MLP neurons of a small language model. Each row is named by its layer, matrix (down: output weights) and neuron, and shows model dimensions 0-127. Each number is 128 + 32 x the weight over its row's rms, rounded and kept within 0 to 255. Numbers have three digits each. A neuron's up and down rows have the sign that makes its largest values positive.
A block is one neuron, or neurons of one layer that tend to fire together. After each block is what it responds to, as a language model described it from the Wikipedia text at the highest values.

L5.down29:104132116107145085068135068139075110155210112134146134140192152169165092107126136145087135133086082131094101100242106137100108186104129150092156118188099148108094115130129182083069133157125096161111141083069174088141159113113104105086054129118196116137085121149084117135134141154141149103166135116119133147190189207155090174144166065146151221130095099165151112129134133152123120161109
L5.down134:160090168147144090095093129148151134153178142126147135167051113121110139121128116102118116103143143154139147123172138125156192099163131133156157148093071144135124142134121123105233099089144129163139121112121109092124105127132135115148170138160157177083102181169099129149047103056090155112077067120152144175132140106176078150100080163119131089104064110125148153112092157111123073119059
L5.down296:128122082105088077117130123128104120121123084062153113143161088161099116162084143133075162102171079150101171153168114142149108162142118133128145117177091073091113161130108116117099109137131102104107092170082104226163142119137054102138130056106162206131121128119166140155087126122104117148081137121081095161070163084146119151100162089104096161104112103112144147106116132146201130152134
L5.down331:123186115129121129147154104137167100130172141114145125065156138171173163112034134128095133105138094126103128071255185113105079176079120122097123142162130098194164116154088106127077186109142138192089099142137061134123129110125128115101126173046147115110110094185139098157194151158100168104132117187117145097131135124107093111098113111138118206151123088127108122119153117135138172198145
L5.down361:108173156047115215145155137148117123166201127155116124128169204207149119087090129139168139154084141134139119164152117121180154137127091100136135149157114103089100140110162106150087107113154171133089090143155127116118137132095124061169134134186081150152098089098127159093151097134191121190096145106162128124122225117133106116105096095065148110094127085175093123134130089194140156127142
L5.down516:111170155088174137112121142110082101184117064075119133110104081136102096104170188135174118092141080161090131070156082126111155133071150078105155157117167195154148132186149078087067133178181141119125146169117132126101167173139180168151193092140121121127115119171120146093132150146113053131101127144084160144169110168151094152150137114165119112133197065154141187128120094152061090127150
L5.down544:071105135131117226099140164126114069127208144101169181134142109094110179096100117120128147128172151116153133120128170178110148149099153158139189086123117113134169173077140154116118094132098094122092146082101098149100136165106124090086193133132145144128089138136153110146116116148148129111213160118191147096116180104129079162078166103147121170164179103102079114128064150198147141161114
L5.down646:085125131133159232175133143155077095127215133153151127108159202101133086112151136123114140177113108090084106153162135183090131135099128139137152079150123144136126127095088123070088120074062124192133158115083190158171155084159163152070033145139116114138098189101096120114129161138107152096128163129134110138110191099110108148142122150186092122128062137140135118116164126145139113155110
Description: Boundaries and word starts. Line breaks just before a new article title or section heading after infobox lists, and word-initial pieces after hyphens or parentheses (three-dimensional, 15-days, also).

L2.down418:102114075162071149098137092157117147106225119152105143118144115129176145088140148171093144103120141120047133087164128152126131134080127107142170148097121108147161125095089192134159124123172089202143168137124182146183170170143112099065123131158089091130108137151120110136126122176082153150061153176171141155154175117105121097130156133123136156104136173115164110106162133097084159069109
Description: Wiki structural tokens. Section-heading == markers after paragraphs or tables, decimal coordinates after "/", and +/- signs, plus first pieces of split words (reg, ren, inj).

L3.down80:093136139091161197109089118139125178191145131092145164146101159153170126105104180111124126161110094121103152106166156103138167156168151099107123116099139167081158157084151216102086196165145092074117085102174167125132142165093142128064139114094101135119119152131110094055165170123081148125125144161102110158152216127095144164140141178134134195120145149110154176065136133151139131109148
L3.down267:120102192199088044180106117111110179113163109058105154105139146169177133084091096077109183106183097095076156170109142098059195054149126131156087096132108094142137115191134159143178128135086102138124130072106140091064103149156135101110145105153079127166103166154102094130108129089183046069169076187142110172112090114172082157122071091117160108144129102107116168088137148185110163155158
L3.down300:126084154125127123171132102180137144126107127095157148155174169081170144146114188109117064090172138101095148111150156145109164146121138144154095085148173175115110151122101173100091166166112149050169108076116145124160135149128122151113191142158090134170083148174122127042185095118133134112134103171099101147128171168130152140127103196140165208147181138107147143087134118147118186125145
L3.down351:063156186181169206161184110167130149123252132112136165123102085147156104171152115131131120152152096136128158113221165134150033146151195130132094151138172155140114140127125117142074146123120098103140086111115122108116173138157136139095141140125099166158122112164127112124160109112139148105143093163098124171198183147079164154160089148116110192136134173122159113134132148130110091112126
L3.down393:075148134093125143129100140102080116130110142157103127140050136111106125115140151106154151137207133135205124125167185120105164134082097123136111126114149155147147166065152145162149054077200123088137099177116160177070167137141154175052089139144104140155078149159093155124106147149123152117096150102115136128123097121183156104076076109115102164119157122061127128124142136206114218146125
L3.down406:132173141148102115163181143180126119127127168153132172113135111125095098142131148091110156101113135115187198073160141128121100144178184124143093136159196077095056196148148124160160159172127060110169121137139167143140133159088090109144080115072155166111061098137107145126142137159148194175148058145092138165150165154166147137152142170079194145132156134169159097146184143170114097144118
L3.down511:127092139193140164112094104156124070177060121121176121155141133113118123142125231107141101157151130116135153106225156124179116165131167097108125078095125115190097150093161159090120113125134113091100105098165088155155096152094153193128111141163101111126180121176090113163105107152168144104110076145089108155109245143161129149134161185082167225117137123077158103096127131143100107125053
L3.down583:121137166153144103137113074121074109117148111129102103083151080083104141112129121156107051092131128109128128171185107090111203166122120140077109164143107136113158160114146131178084171112192140133142124102162099132141135124169194139063166117157099091155132174143165094123133151150127114075136113151159099101105040190155136159123158125070106145079089111137153129116178132119112141134157
Description: Clause-initial subject pronouns. Subject pronouns such as he, she, it, we, they opening a clause after a period, comma or that, including pronoun-spelled word starts (he-sitating, We-imar).

L5.down12:168145114133174185116106105146144182128159171101176117125123125116137112077140111117197129127075171093104069165095163125140085089130112112057092090147113174121167126136162168119076117124127112118111122111156084119085167110121131151099070097140135138133096117082126135151133142101143180080108083145167143101156168130120140129127177184109118112126155142062144156100084131113130095080088
L5.down30:124146126111117175181103145117110116160103050139121087163139136154097059130040112163121154164108107130114076132255090171158125082114170096163110106133151070157176115116136073127089170137170116160120129093131111118107114135099126147068143156121147159129120138092118119142113080081117149116118145134107181110117177145112171184121117125125124162159153097097113140134135058154080112114122
L5.down138:119138137084087194121129124187109098078124100083104177124057145190116112118073153081143156119117073129164146111064162103122106132071103149089097191148194098075142182132169152202091196161058118073141080156151114084089096171125090177075180160156112145139109132114087066128140169126181113124121115118128183123114199182157137141134081149136117143090118114120135110179139144151145101131072
L5.down214:135189163137100248145068106091152129124142143063189156159072112159139154111119086127100118139120103138130157137204196141146112134111121146104083112135158098103127106132162122176079144130076137134116070110184144166096099085165113100093217153100109118107127125148130112103165100149127129099107092173160109109087229131145158160079092138104151167152135122178144159080159123173115123142133
L5.down508:103157141097070186147115090102130164181155102181165177121153168162174167119171070120135139161160121124102087071213135158152125130112150101100134094160196112104142114158154165111101121110148153126201110112126107094150125135150069116126116196171164139173113154208115121107169139142140133170112104111136032146139203101170136082174155154143131121169157168165164092119151111131103165158103
L5.down566:089172106123207184152165140104164140144140113117077137195115148104157137086179117172143098066156127147186103115137176145173137121132139142115139136092198236109085184141124137135123050044087108193117137113160106108132158169142109175070134108135065129103110124160138155101085142172123154133103100090133093141115182124096127122146099110111134182137118150150174161111148113194173106163145
L5.down580:099045183073119138144105193090107140170148152124118061126132062091175163119152132119157206124138063085080121152090105147139118185165171139049141091087176142113145118192090181150166108136145075101067093085158095144169114106166129089095116075153159145122114120163131099082116095142115062157149136076125169135121120077133144147145118143138117133143164123145091165077134181143125109147143
L5.down696:129149115099167120129126180131099122155156115144128112174096174152092136099053118150082077085097107067186148080255157169163146145110089141097100155237095162110158141124167152137177095106135124183165092149102082157097135141103172130105130104145128137134135075090141145109156140122088077132167101180128165102179182109128156126119081131136117103136099096136145140077218073063183135193063
Description: Clause-initial subject pronouns. Subject pronouns and relatives opening a new clause after a comma or conjunction, mostly narrative or biography, such as he, she, which, but.

L2.down508:111114127150147173174101102169149182130098101073154090137183154137163183118102147128081138149116115126136109168154104111132140146167100164131156122127143154129113143133195158133107202136126110086126127131217144174098145157132092103046120136120061084087093127059170142031155146113121145081136130123147123157158151163171167122196068187163107101159116145136108121146167067139128139102159
Description: Subject before finite verb. Subject pronouns (he, they, she) and auxiliaries (has, have, will) just before the main verb of a clause; also Preceded or Succeeded in office-holder succession boxes.